config = dict(
    num_hidden_layers=12,
    hidden_size=512,
    num_attention_heads=4,
    num_key_value_heads=4,
    head_dim=64,
    intermediate_size=2048,
    vocab_size=32768,
    hidden_act='tanh_gelu',
    norm='layernorm',
    norm_place='pre',
    norm_eps=1e-05,
    positions='learned',
    qk_norm=True,
    attn_scale=0.125,
    bias='all',
    tie_word_embeddings=True,
    parallel_block=False,
    init='normal',
    init_std_qkv=0.022,
    init_std_o=0.00448,
    init_std_up=0.022,
    init_std_down=0.00448,
    optimizer='muon_variant',
    learning_rate=0.00311,
    lr_mult_o=4.0,
    lr_mult_up=1.43,
    lr_mult_down=1.5,
    beta1=0.95,
    lr_head=0.00532,
    max_grad_norm=1.0,
    warmup_steps=56,
    schedule='wsd',
    decay_fraction=0.737,
    decay_shape='linear',
    final_lr_fraction=0.0,
    batch_tokens=131072,
    max_seq_len=2048,
    doc_mask=True,
    train_tokens=924700000,
    max_steps=7055,
    dataset='wikipedia_en',
)
MLP neurons of a small language model. Each row is named by its layer, matrix (down: output weights) and neuron, and shows model dimensions 0-95. Each number is 128 + 24 x the weight over its row's rms, rounded and kept within 0 to 255.
After each neuron's rows, "fires before" lists the tokens most often just after its 100 highest values on Wikipedia text that the model never trained on.

L6.down1168 [130  86 123 110 147 117 104 146 121  98 126 184 110 134 118 148 132 116 122  98 144 146 112 159 148 130 113  88 119 149 144 149 154 118 167 110 137 124 110 101 106 147  94 151 119  89 141 163 132 138 138 154 133 131  86 146  96 159 152 105 129 108 134 120  80 119 141 113 133  96  98 143 114 148 142 167 125 168 127 104 125 129 123 159 124 136  99 119  79 133 141 155 117 113 184 133]
fires before: " ", ",", "s"

L6.down1308 [129 148 113 111 122 126 139 106 127 101  95 124 125 129 113 130 132 150 100 119 122 139 138  82 131 128 100 137 125 145 114 133 160 134 137 141 143 118 112 106 141 100 138  91 159 146 160 135  64 138  91 130  86 150 127 113 162 109 151 139  95 133 127 144 114  99 144 108 110 152 148  98 124  71  93 111 155  74 105  98 105 136 112  93 127 127 152 140 135 174 163 163 163 122 159  87]
fires before: " ", ",", "200"

L9.down1879 [110 139 119 162 140 140 104 110 140 124 168 134 132 120 176  90 111 123 161 106 136 112 132 130 140 169 158 154 122 113 124 138  86 136 111  98 148 110 148 142 160 122 141 122 159  87  96 149 122 111 109  93 138 126 143 128 111 133 106 145 115 125 171 135 140 129  67 162 122 107 134 163 172  91 149 142 183 122 125  92 153 127 141 136 140 141 152  91 167 132 146 133 144 133 115 109]
fires before: "1", "0", "3", "2", "9", "7"

L6.down184 [122 111 131 147 159  82 154 168 126 127 123  89 125 138 193 112  74 212 182 140 107 153 102 146 166 162 114  96 148 132 134 143 165 108 165 133 161 164 120  98 123 122 126 127 156  88 138 124  92 180 119 119 154 165 120  99 140 133 117 109 110 116 110 145 142 115 126 100 120 103 114 174 131 160 133 146 135 121 137 146 112 108 129 100 136 120 132  93 139 146 145 159 109 167 115 104]
fires before: " ", "0", " |", "1", "2"

L9.down1998 [133 166 164 163  72 131 122 137 125 109 127 151 136  92 115 133 113 131 113 158 132  96 109 148 124  79  91 121 153 141 117 130 110 139 105 145 118 151 154 148 105 109 123 140 119 159 111  91 115 140 116 121  93 121 143 122 159 145 101 188 137  90 128 120 109 176 126 153 175 102 177 100 149 118 155 181 127 152 114 110  53  93 153  96 105 171 116 193 140 103 114 147 105 106  75 122]
fires before: "0", "1", "2", " the", " ", " \""

L6.down1598 [120  85 154 144 133 118 155  79 143 136 139 139 144 124 107 128 105 161 107 149 193 103 149 147 140 111  96 103 114 130 142 131 111  97  90 120 152 107 105 144 105 151 129  94 156 144 138 202 126 138 113 181 167 110 190 129 152 117 145 102 150 107 132 165 105 110 133 118 170 135 108 156  99 140 124 135 117 147 102 104 133 122 109 123 127 142 135  86 156 132 161 127 129 162 135 132]
fires before: " ", "05"

L9.down1504 [115  99 127 129 137 158 138 125 125 116 150 155 129 119 138 115 132  99 150 112  77 122 123 133 142 179  81 115  90 137  92 148  76  78 128 126  91 115 135 106 108 108 108  93 119 163 180 131 135 102  89 102  97 113 145 122 169 149  92 125 135 160 110 133  83 114 102 146 126 132 141 104 136 102 112 129 176 119  97 102 110 102 130 120 108 146 110 120 126 118 129 146 146 127 113 132]
fires before: " May", " July", " September", " August", " April", " June"

L6.down1323 [ 99 115  99  95 152 160 141 119  90 112 121 155 115 145 177 129 160  75 114 119  96 133 173 138 143  98 163 106 112 124  92 116 135 125  88 141 112 102 137 111 106 136 123 112 119 107 143 130 132  93  95 127 157 121 152 141 118 122 102 136  86 108 165 138 145 106  99 108 121 137 134 115 132 121 124 129 131 147 148 158 137 163 139 114 148 155 124 151 142 149 134 109 161 132 116 162]
fires before: "-", "0", "1", "3", " -", "38"

L9.down1194 [133 132  97 124 112 151 146 112 102 138 106 150 141 128  72 122 145 133 179  92 153 177  98  68 131 150 135 120 127 104 150 138 184  57 128 125 100 131 147 123 131 166 120 168 132 141 108 158 109 168 121 130 121 145 168 103 126 173 108 134 125 106  93 129 116 105 141 159 140 147 114 122 141 124 101 170 100 126 154 145 144 103 153 190 114 133 123 137 129 102 149 165 128 170 173 169]
fires before: " ", ":"

L6.down1084 [137 105 108 143 140 142 182 137  89 145  81  76 134 120 144 154  99 112 124  57 105 104 117  84 129 158  97 173 147 146 117 125 105 163 144 145 142  95 135 121 122 115 150 127  99 105 130 131  86 124 175 106 123 126 111  88 148 102 139  94 108 137  85  96 150 132 130 104 146 156 148 124 133 156 155 143 132 130 126 120  89 140  99 112 130 118 129 190 128  80 100 164 127 153 137 111]
fires before: "0", "-", "978", "3", "1"

L6.down530 [121  65 140 120 139 138 145 110 160 101 146 137 138 113 119 126 111 168 129 126 116 136 146 150 151 174 131 147 115 181  89 139 119 113 118 122 142 110 125 125 121  75 140 180 119 127 124 111 152 121 134 143 105 130 149  95 150 131 101 115 143  87  97 132 144  94 111 133 108 141 100 112 118 167 158 138 133 126 111 137 129 139 106 115 110 123 115  89 112 135 164  98 131 140 131 126]
fires before: " |", " ", " |\n"

L9.down709 [162 156  81 140 112 169 145 102 128 143 111 137 109 155 110 112 135  96 164 176 128 143 125 165 107 120 122 130 146 117 100 102 119 163  81 136 124 133 142  84 121 123 107 136 173 150 102 152 128 151 126 156 169 123 110 143 169 142 116 115 132  68 133 133 154 125 126 159 139 136 133 115 136 155 158 125 137 116 114 110 123 146 152 151 111 120 120 121 131 112 167 149 120 120 136 116]
fires before: "202", "201", "199", " is", " was", "200"

L9.down278 [ 79 122 151 150  96 103 116 127 163 135 176 104 111 150 159  84 174 133 158 160  91 177 109 105 146 165 137 144 129 168 145 131 136 150 155 145 108 145 144 109  93  95 121 135 105  87 181 123 152 111 141 102 136 140 141 128 157 148 123 120 133  93 130 153 108 140  92 118 119 119 109 129  52  96 175 109 125 111  99 120 105 163 114 130 147 111  83  82 122 127 124  92 138 110 144 105]
fires before: " in", " on", " at", " by", " from"

L6.down954 [141 133 158 104 119 133 105 151 140 126 154 113 150 161 119 142 147 160 111 117 162 143 119 116 141 151 135  82 142 125 162 119 102 146 138 103 145 139 124 168 125 110 127 157 101 158 117  93 104  99 119 109 110  90 126 122 119 103 141 123 119  84 134 114 153 123 115 185 157 111 120 137 143 115 108  77  87 121 162 107 104 117 116 103 121 180 120 124 107 146 148  96 146 110 145 131]
fires before: " ", " |"

L9.down778 [118 154 149 161 122 159  91 126 131 157 112 127 133 174 100 157 117 190 103 141 156 134 126  96 130 100 125 132 154  99 139 131 112 111 112 113 110 140 138 131 124 125 133  99 117 149 132 119 119 187 124 157 114 105 129 114 166 150 111 130 130 144 117 129 135 128 127 122 140 161 131 159 121 151 132 131 103 172 143 136 111 119  90 123 145 181 111 155  71 106 165 154 155 113 137 105]
fires before: "0", "1"

L6.down2035 [131 121 128 154 189 129 136 162 128 134 158  83 139 119 104 183 105 138 116  88 100 112 133 117 103 143 122 124 138  99 122 109 150 139 121 142 111 110 118 121 118 138 116 126 113 137  87 142 103 130 172 100 150  78 106 149 130  88 127 107 112 128 161 167 138 126 100 195  84 134 132 102 142 129 169 128 121 162 105 132 157 101 137 118  92 162 139  88 125 132 137 106 104 147 100  95]
fires before: " |", ":", "–", "-", " ("

L6.down1208 [177 129 115 103 110 130 151  99 129 125 107 106 140 114 128 159 159 145 116 143 153  87 155 110 122 124 134  88 143 140 111  94 145 105 110 130 181 120 136  99 150 149 120 129 122 105 141 138 128  91 142 129 144 152 144 110 161 175 129 196  90 132 139 108 136 135 133 123 132 108 158 158 149 174 126 156 127 113 129 141 121 124  93  87 126 140 130 162 178 142 132 153 140 138  89 106]
fires before: " |", "0", "1", " N", "3"

L6.down412 [142 135 158 128 101 113 154  74 123 132  96 128 166  97 118 110 113 191 106 125 144 108 118  96 120 165 132 120 126 137  96 130 130 149 103 166 148 136  85 141 191 144 130 128 142 108 159 154 114 143 165 115 113 123 119  98 129 142 152 109 102  67 191 138 159 133 114 142 133 141  79 159 129 128 145 143 100 120 143  91 118 132 110  95 106 152  93 115  91 148 121 157 168 105 136 132]
fires before: " ", " the"

L9.down1133 [173 112 156  74  93  58 108 145 122  91 132 107 103 174 147 110 135 145 119 128 101 128  90 158 162 143 113 138 151 162 116 119 147 134 146 107 114 126 114 125 135  76  91 155 140  80 144 103 111 138 105  95 128 126 141 120 123 100 118 144 125 118 129 126 103 131 162 152 131 141 128 113 134  98 164 118 132 135 116 113  98 116 131 156  83 118 130 125 169 106 110 102 112 128 101 126]
fires before: " ", " the", " from"

L9.down302 [111 124 137 132 166 149 128 125 105  97 170 148 133 162 122 118 111 132 116 126 113 117 152 125 147 192 111 141 102  89  95 149  83 167 139  70 142 113 123 138 106 139 124 158 147 108 124 108  98 146 155 146 153 125  86 164 132 137 120 118 134 154 125 149 133  93 129 132 153 121 126 157  88 133  85 104  94 156 162 127 121 121 159 110 148 155 122 117 134 133 136 131 175 125  90 121]
fires before: " and", " but", " which", " \"", " as"

L9.down951 [116 130  76 136 127 166  76 144 125 149 121 160 135 142 133 127 162 155 176 124 120 134 121  92 104 124 130 119 154 115 148 134 100 113 160 130 103 127 145 123 117 127 175 130 155 150 173 184  79 124 134  88 100 157 134  98 169 113  83 119 153 143 155 147 123 140 125 139 181 146 109 119 146 105 158 108 127  97 149 143 177 133 163 129 162 130 112 117 144 136 133 121 112 146 133 136]
fires before: "1", "2", "0", "3", "4"

L9.down604 [104  76 126 127 112 181 130 118 150 133 135 171 130 162 119 103 123 115 149 136 120 149  93  94 105 172  99 129  99  96 145 108  56 161 120  86 140 119  99 123 119 140  82 136 155 115 129  92 107 120  68 134 139 146 176 128 121 155 142 119 138 169 143 106 100 104 103 163 137  79 120 184 139 156 103 127 131 163 174 144 125 129 136 113 132 141  93 150 130  99 182 102 157 109 102 137]
fires before: " and", ",", ")"

L6.down1483 [105 153 150 151 136 130 133 149 119 106 155  79 128 129  99  94 131 101 151 128 123 111 137  86 144 121 123 129 143 115  99 126 108 139 129 115  83 114 147 151 111  98 187 127 111  84 136 160  82 137  97 139 182 155 120 161 122 127  93 103 134 132 155 199 112 101 132 131  94 140 110 123 149 124 151 160 187 145 125 138 108 134 108 165 124 159 123 118 171 133 148 152 127 140 153 156]
fires before: " ", " |", "1", "0", "3", "2"

L9.down1128 [101 161 129 113  85 133 164 131 149 111 115 125 159 123 130  86 138 134 161 108 147 166 137 162 127 117 127 142 135 163 130  83 131 122  93 166 175 128 132 123 102 159 109 119 132  91 125 127 142 126 111 134 152  99 119 104 142 144 162 129 103 100 137 105 164 111 156 154 121 152 153  89 103 151 136 106 174  86 142 178 132 111  74 119 136 102 145 159 128 134 105 106 172 143 159 137]
fires before: "200", "201", "202", "199", " well", "196"

L9.down1324 [ 94 123 114 105 123 113 156 140  89  78 143 153 133 112  91 140 115 109 100 107 131 147  73 162 139 126  86 161 116 140 126 119 179 133 139  98 115 160 121  73 119  77 133 145 134  86  94 117 167 131 156 128  94 124 139 116 103 139 130 151 138 124 121 157 133 121  84 143 108 121 135 135 128 156 159 138 175 155 125 146 104 147 126 158 108  70 122 164 146 120 118 140 120 117 127 153]
fires before: " the", " ", " a", " his"

L6.down1047 [ 94 130 132 144 149 110 112 108 160 130 159 117 115 123 138 127 133 123 122 115 140 138  88 179 161 119 127 120 156 179 129 160 116 171 120 127 154 189 114 157 123  65 116 153 149 142 159 114 118 138 120 158 117 137 151 133 102 114 148 110 125  80 180 168 161  97  96 116 162 153 110 151 122  99 118 158 129 112 173 142 113 137  98 123 141 121 141 113 118 188 105 137 159 105 134 154]
fires before: " "

L6.down1032 [ 72 122 130 107 134 101  94 124 100 152 129 107 149  97 196  96 136 162 132 111 156 127 130 114 165  76 134 113 140  94 119  97 100 136 158 166 135 142  89 158 161 130  72 105 143 135 191 171 112 144 115 104 135 151 172 149 156 126 124 113 120 117 153 137 155 109 137  86 106 139 118 107 129 165 166 100  78 115 130 190 126 106 157 118 114 110 113 147 150 111 130 132 165 134  75 139]
fires before: " ", "\n", ":"

L6.down129 [186 144  75 150 118 106 107 122 121 130 163 118 158 132 113 136  96 158 166 141  90 128 116 108 167 147 117 123 192 137 106 151 107 132 117  91 155 102 130  61 121 179 132 150 129  99 117 120 103 158 141 147 156  99 174  92 141 136 115  71 119 118  83 168 116 130 172 125 130 113 103 118 136 150 103 132 126 128 123 127 157 126 134 145 162 126 167 136 144  90 150 153 134 161 119 131]
fires before: " ", ",", " |"

L9.down1222 [145 130 143 145 152  96 163 172 140 131 136 103 142 122 126 132 150 118  91 115 119 130  93 117 125 125 153 170 137 134 126 161 180 139 164 109 106  97 126 138 148 119 140 145 109 145 155 131 138 126 144 119 106 172  95 134  63 138 132 105 126 114 125 127 130 127 161 124 132 103 141  76 148 100 143 162 143 141 119 126 142 131 193 163 136  95 119 144 119 148 176 137 107 102 164 119]
fires before: ",", " of", " in", " to"

L6.down2017 [141 148 112  73  85 170 106  98 154 114 101 105 166 120 139 113 149 156 147 133 114  94 150 123 139 107 104 121 108 145  70 133 118 122 123 129 122 116 116 106 121 165  97  97 140 135 145 134 170 117 131 146 127 114 109 152 185 138  93 163 136 135 120 114 111 121 100 123 105 158 185 115  85 116 124 150 159 154 130 122 147 125 115 167 139  81 128 166 113 156 111 166 159 147 147 141]
fires before: " ", "201", "202", ",", "200", "199"

L6.down1983 [145 142  98 104 121 107 135 106 125 105 206 119 162 134 134 132 138 107  76 146 107 135 142 122 163 177 102 125 145 120 165 112 112 135 109 119 116 114 148 119 143  92 108 117 122 154 102 154 108 159  85 119 138 119 116 161 158 158 110 110 165 160 123 163 102 110 121 148 121 144 105  83 120  93 170 172 149 142 130 154 180 155 119 130  77 131 168 147 127 120 135  83 128 106 148 103]
fires before: "-", "°N", "\n", " |", " (", ")"

L6.down1635 [142 156 109 169 138  95 124 128 127 146  91 132 148 151 118 116 157 159 119 161 116 124 125 120 125  92 122 135 127 174 130 137 152 123 151 139 148 135 122 136 173 106 133 129 148 163 129 118 124 138 129 115 122 134 138 131 122 151 122  96 123 123 148 145 131 139 128 157 137 107  86 133 139 167 151 146 106  99  88 106 160 117  82 125  99 144 100 181 109 125 183 108 145  88 137  90]
fires before: " |", ";", "0"

L6.down1299 [151 137  85  77 137 121 155 133 114 134 151 125 140 138 152 151 164 160 112 111 120 118 153 101 116 102 152 116 108 142 141  96 142 135 165 155 145 138 108 115 135 139 123 156  64 127 144 110  92 156 132 134 153 139 137 109 131 103 130 130 147 146 155 104  90 146  94 124  96 124 185 193 133 139 111 173 120 122 123 158 112 152 156 111 163 114 145 134 105 116 112 154 176 172 172 148]
fires before: " |", "0", "1", ";", "2"

L9.down642 [156 125 112  89  89 102 146 112 123 114 160 151 152 127 113  84 103 135 118 112 129 121  85  92 169 134 129  99 120 170 141 175 122 159 143 135 162 175 121  88 113 143 150 139 170 143 156 160  96 174 145 141 135 150 143 137 107  93 136  96 130 113  97 109  54 143  79 139  98 137 140 152 148 101 106  75 128  73 139 139 134 121 131  91 126 141 116 124 165 150  92 126 135  92 133 123]
fires before: " to", " on", " in", " of", " from"

L9.down1362 [ 97 147 140  88 127  52 126 100 113 122 123 117 118 139 163 120 147 144 100 137 106 126 110 118 134 190  82 149 109 110 128 101 120 122 135 145 118 119 119 113 100 161 171 106 130 136 152 156 140 110 105 153 132 140 129  94 129 117 113 166 120 120 128 115 105 118 144 164  75 118  97 116 121 142  94 133 182 129  88 120 141 128 123 152  76 141 123 146 109 168 115 113 140 118 107 142]
fires before: " ", " December", " May", " February", " the", " August"

L6.down989 [158 185 119 112 123 124 140 133 141 111 137 125 165  89 126 108 124 105 121 146 170 115  94 118  98 109 120 100 114 124 108 140  69 132 113 108 163 141 184 133 111 110  89 130 142 140 146 129 107 170 133 136 117 176 110 143  90 107 117  92 150 122  90  75 139 109 159 131 154 151  98 160  96 120  96  94 115 153 144  96 151 114 106 122 118 128 139 147  89 134 130 115 138 129 138 137]
fires before: " |", " |\n", ";", "2", "1"

L6.down1289 [128  94  94 139 118 121 108 122  78 159 140 115 109 134 127  98 154 143 152 164 139  89 125 146  95 119  79 152 114 134 177 137 133 115  96 136 135 160 134 130 124 114 113 110 146 127 133 174 171 137 140  97 143 130 133 115 152 138 120  85 138  84 123 148 113 139 128 113 106 153 131  86  91 131 160 118 139 101 129 130 134 108 124 136 196 106 116 111  92 111 106  97 107 162 138 129]
fires before: " |", "1", " was", " is", "2", " |\n"

L6.down1203 [145 174  94 201 153 114 117 118 127 131 150 133 137 133  94  93 109 152 182 138 128 112 118 107 104 113 130 109 165 174 126 114  87 123 146 113 161 143 126 146 122 122 154 128 127  95  86 116 142 110 106 144 135 132 145 113 124 131 128 107 139 109  79 125 138 149 157 170 148 111  91 135 111 119 126  85 120 135  81 133 115 120 148 156 118 130 134 172 138  68 114 131 134  75 122 117]
fires before: "2", "5", "0", "8", "1", "7"

L9.down1169 [115 164  68 145 124 154 104 158  97 123 179 165 143  90 132 101 154 158 150 118 182 110  65 144  94 142 109 110 169 156  81 110 118 143  94 123 108 126 147  90 136 104 105 109 122 113 136 122 135 143 154 123 119 139 167 161  95 157  79  86  79 111  85 125 124 128  97  96  87 137 125 140 120 133 161 143 123 121 116 157 122 143 142 118 120 136 144 145 126 145 155 146 147 108 157 125]
fires before: "202", "199", "198", "200", "201"

L6.down154 [129 105  82 157 148  96 121 108 161 137 151  93 129 119 126 129 172  88 143 163 145  83 122 176 130 164  88  83  94 144 128 128  83 149 165 152 150 167 135 134  89 122 160  85 154 150 119 109 122 146 145 117 117 119 146 158 110 128 131 142 188 119 121 140 126 163 130 125 145 108  73 117 152 119 169 145 120 184  89 163 106 152 115 107 210 140 121  77 139 147 138 124 140  89 149 123]
fires before: " |", ".", "3"

L9.down906 [ 99 167 120 128 109 140 124 159 161 109 154 133 147 126 145 114 167 164 135 115  98 135 153 130 165 116 146 147 139 127 112 102 155 135 118 118 126 105 132 112 117 150 145 108 123 105 136 146 115 169  95 130 154 121 146 131 158 160 103 152 106 145 155 149 118 121 122 145 121 112 151 143 105 132 106 129 169 125 126 108 155  85 127 130 156 120 121 136 141 102  96  83 163 119 112 126]
fires before: " |", " (", " |\n", " ===\n", " ===\n\n", "\n"

L9.down1921 [133 130 159 125  78 107  84 150 141  94 114 145 135 159 139 122 116 139  88  80 158 132 105 136 143 155 141 140 137 110 138 147 151 176 125 146 146 170 130 109 102 159 105 165 164 110 128 124 130 138 146 134 109  98 146 136 129 117 124 114 114 100 151 105  86 173 104 182 113 108 107 138  84  89 171 118 139 107 113  95 127 113 126  76  94 154 110 136 138 105 109 195 124 112 169 177]
fires before: " in", " by", " to", " as", " for", "."

L9.down315 [162 142 154 174 104 114 106 110 124 121 102 116 104 118 142  81 115 141 124 136 149 183 114 131 127 126 132 150 119 119 138 119 124  86 120 128 133 131 169 122 133 107 131 137 165 130 125 116 113 105 106 133 174 143 116 176 127 192 125 131 133 151 129 166 115 146 125 186  97 139 141 117 111 150 155 122 100 133  98 137 129 128 123 103  79 151 118 123 137 115 144 112 111 141  94 172]
fires before: "0", "199", "198", "1", "90"

L6.down1927 [132 135 141  93 147 127 124 127 158 141 140  89 125  86 102 154 150 133 102 119 147 153 143 155 100  83 151 132 126 145 149 113 141 133 121 171 111 118 104 122 101 157 124 135 136 157 155 124  95 157 118 136 132 156 153 210 141 134 135 145 130 178 172 187 106 120 126 181 103 130 112  95 119 173 112 117 109  96  92 119 180 134 138 124 141 135 170 103 104  87 158 160 150 117 100 106]
fires before: " |", ":", "\n", " –", "–", " and"

L6.down67 [131 158 129 118 134 146 108 150 146 107 100 111 141 125  99 148  71 133 123 117 158 174 142 180  95 155 146 149  68 130 134 122 123 141 114  87 174 141 134 109 128 115 134 167 145 150 106 162 141 153 133 185 122 111 117 130 149 149  91 125 166 124 159 100 105  85 123 125 110 133 100 137 101  97 149 144 124  91  84 120 117 141 117  68 107 178  82 132 130 134 145 150 122 157 110 109]
fires before: " |", " m", " ", "%", ")", "%)\n"

L6.down1087 [123  62 159  87  61 134 109 160 137 121 119 161 103 178 113  93 137 153 151 120  97 137 169 140 153  87  99 178  77 126 151 110 111  86 156 131 171 145  91 130 151 117 117 140 112 130 150 147 140 158  93 146 118 115 107 130 105 163 160 121 129 142 150 128 147 142 118 128 158 174 125 154 130 158 106 179 160 114 113  88 175 115  91 154  98 132 138 120 119 130 110 100 116 129 107 136]
fires before: " |", " season", ";", "\n", ",", "–"

L6.down1307 [111 111 131  47 133 157 115  80 144 112 128 124 128 166 120 109 129 168 126 131 135 102 145 125 106 116  93 136 119 124 161  93  88 130 141 165 140 170 138 111 144 143 122 122 118 165 156 151 127 168 147 114  97 167 173 116  97 165  82 174  96 147 130 120 114  89 129 131 162 176  94 179 108 139 117  95 149 127 113 136 116 174 141 143 132 189 128 121 128  71 102 111 102 158 132 172]
fires before: "0", " |", "1"

L9.down1505 [ 94 116 123 116 128 139 119 107 157 131 154 168 116 155 168 152 119 130 149 112 144 100 120  97 134 160 160 147 139 144  95 151 141 138 165 102 115  72 146 159  88 135  85 155 154 121 104  92 169 138 118  96  98 127 120 105 142 136 143 141 148  97 142 153 156  94 126 138 146 144 106 133  81 141 136 109 119 115 120 112 143  98 122 129 143 182 100 169 170 131 108  70 153 112 157 164]
fires before: " in", " as", " with", " and", " but", " on"

L9.down908 [125 126 147  99 119 109 137 140 175 154 177 167 124 148 136  96 151 149 170 181 149 135 123 139 143 143 170 133 120 184  97  91 119 135 157 116 142 153 125  93 136 141 157 138 154 129 152 126 103  93 132 129  92 119 123 140 133 107 111 120 137 105 101 137  80  98  96 172 110 119  72 139 104 121 122 155 177 153 136 113 111 147  90 133 129 128 133  80 115 113 101 118 115 147 140 101]
fires before: " "

L6.down1564 [116 155 123 129 116 110 138 120 159 139 119 107 162 113 126 140 147 104 131 141 131 166 146 139 122 119 188 121 164 143 141 125  82 111 110 135 123 120 172 116  78 107  98 107 139 110 111 148 152 114 119 131 121 132 102 121 106 138  64 160 144 132 169 131 144 124 137 126 105 113 136 144 141 122 148 119 147 145 161 167 127 147 144 168 121 142 125  90 162 125 118 155 126 139 132  83]
fires before: " |", ";", "0"

L9.down138 [126  87 106 110 138 140 135 158 140 101 153 109 118 157 139 100 144 172 128 107 159 130 131 174 155 162 134 107 158 179 123 172 124 118 170 158 127 207 118 148 135 111 149 128  86 162 146 136 142 104 112 119  98 155 120 140  98 109 112 119 128 144 149 129 135 159 106 157 115 152 115 103 152 138 176 121 130 118 114 149 159 121 156 120 132 107 114 106 107 171 131 158  92  95 171 154]
fires before: " "

L9.down1416 [ 70 142 164 102 139 143  91 120 124 121 132 166 131 156 153 131 106 122 147 135  98 116 143 130 145 133 187 112  88 114 119  68  98 109 108 110 110 121 118 124 163 147  84 162 160  85 156 113  93 163 118 134 146 110 144  97 155 134 130 138 106 129 147 125  96 105 147 124 121 127 100 127  85 187 133 108 114 140 129 130 110 133  93 147 121 123 102 107 157 134 123 124 167 125 128 129]
fires before: ",", " |\n"

L9.down1332 [125 133 121 158 160 127 122 148  95 135 106 152 144  93 115 146 108  95 123 148 143 129 148 125 120 157 152 121 105 119 169 120 137 147 150 136 120 144 108  95  86 166 127 107  92 125 136 136 107 123 127 103 139 142 146 113 115 129  94 182  80 115 126 115 145 105 140 133  89  80 119 105 105 148 102 106 147 150 143 121 122  94 124 153 113  72 126 168  88 129 127 131 146 138 171 159]
fires before: " ", " the"

L9.down1761 [ 98 146 118 114 121 116 155 130 120 171 166 161  93 151  95 150 135  91 107  94 130 152 138 126 150 133 140 120  90 121 155 145 147 128  97 140  81 157  97 106 131 121 140  75 117 115 175 134 111  97 111 121 109 103 124 156 116 124 149 127 101 133  75 127 144 136 117 140 115 142 169 129 108 109 101 119 121 166 134 120 126 123 110 159  93 117 107 111 131 146 122 125 146 135 114 161]
fires before: "5", "6", "4", "7", "8", "3"

L6.down1908 [155 128 153  84 126 107 126  96 101 150 129 113 186 136 114 150 143 104 113 119 161 143  89 114 118 152  92 152 124 160 105 161 138 140 169 140 124 139 125 132 121 129 141 155 126 107 194 118 115 136 141 179 111 112 128 106 148  86 130 121 126 104 134 151 134 138 118 156 132 128 104 152 176 106 133 119 149 111  95 175 115 134 156 118 124 104 160 106 149 119 127 152 156 107 192 153]
fires before: " of", " to", ".", ","

L6.down1658 [106 141 141 125 153  89 141 138 110 160 148 114 131 122 103 104 110 130 166 169 121 116 161 144 164  54  91 141 136 162  94 107 152 140 163 162 156 151 106 108 134 102 120  99  72 107 100 106 142 113 154 134 142 165 116 120  85  75 134 157 152 135 115 140 132 115 146 125 136 140 107 118 110 149 134 109 125 123 114 200 130 124 153  93 177 120 117 133 109 137 155 124 125 118 138 145]
fires before: " ", " Conn", " |"

L6.down422 [160 134 125 123 105 133 104 145 145 102 128 122 147 107 124 127 110 121 137 128 111 157 107 157 126  95 162 135 108 143 116 115 152 139 157 104 115 113 116 117 132 140 103 118 138 141 105 122 105 153 123  88 157 152 118 107 109  95 150 126 154 123 157 110 144 159 110 137 163 136 154  91 168 127 137 105 101 166 143 144 157 108 130 118 159 145 124 172 116 153 122  71 109 105 123 154]
fires before: "-", "1", "0", "2", " "

L9.down279 [110 117 150 139 103 111 127 105 144 109  76 162 180 137 130  85  89 150 106  65 135 134 111 131 143 110 141 103 130 111 134 129 124 146 167 191 132 107 103 144 112 115 148 131 115 126 195 106  99 122  65 140 125 137 130 125 156 102 117  97 146 141 113 139 139 127 155 128  74 122 113 138  89  98 134 137 107 117 117 111 135 118 136 110 104 173 128 110 135  95  97 149 135  96 168 161]
fires before: ".", ",", " in", " to", " with"

L6.down1571 [123  91 130 146 105 111 101 149 147  84 160 116 127 165 136 152  87 134 148 142 174 106 120 126 112 138 147 158 146 120 130 114  55 116 161 133 115 125 139  61 158 128 124 113  69  99 136 143 134 140 152 168 172 106 110 131 150 169  68 152 145 141 133 136 125 128 125 168 165 170 109  87 141 184 128 143 169 140 114 118  97 153 150 103 161 147 141 125 140 125 157 162 114 187 104  94]
fires before: " ", " |"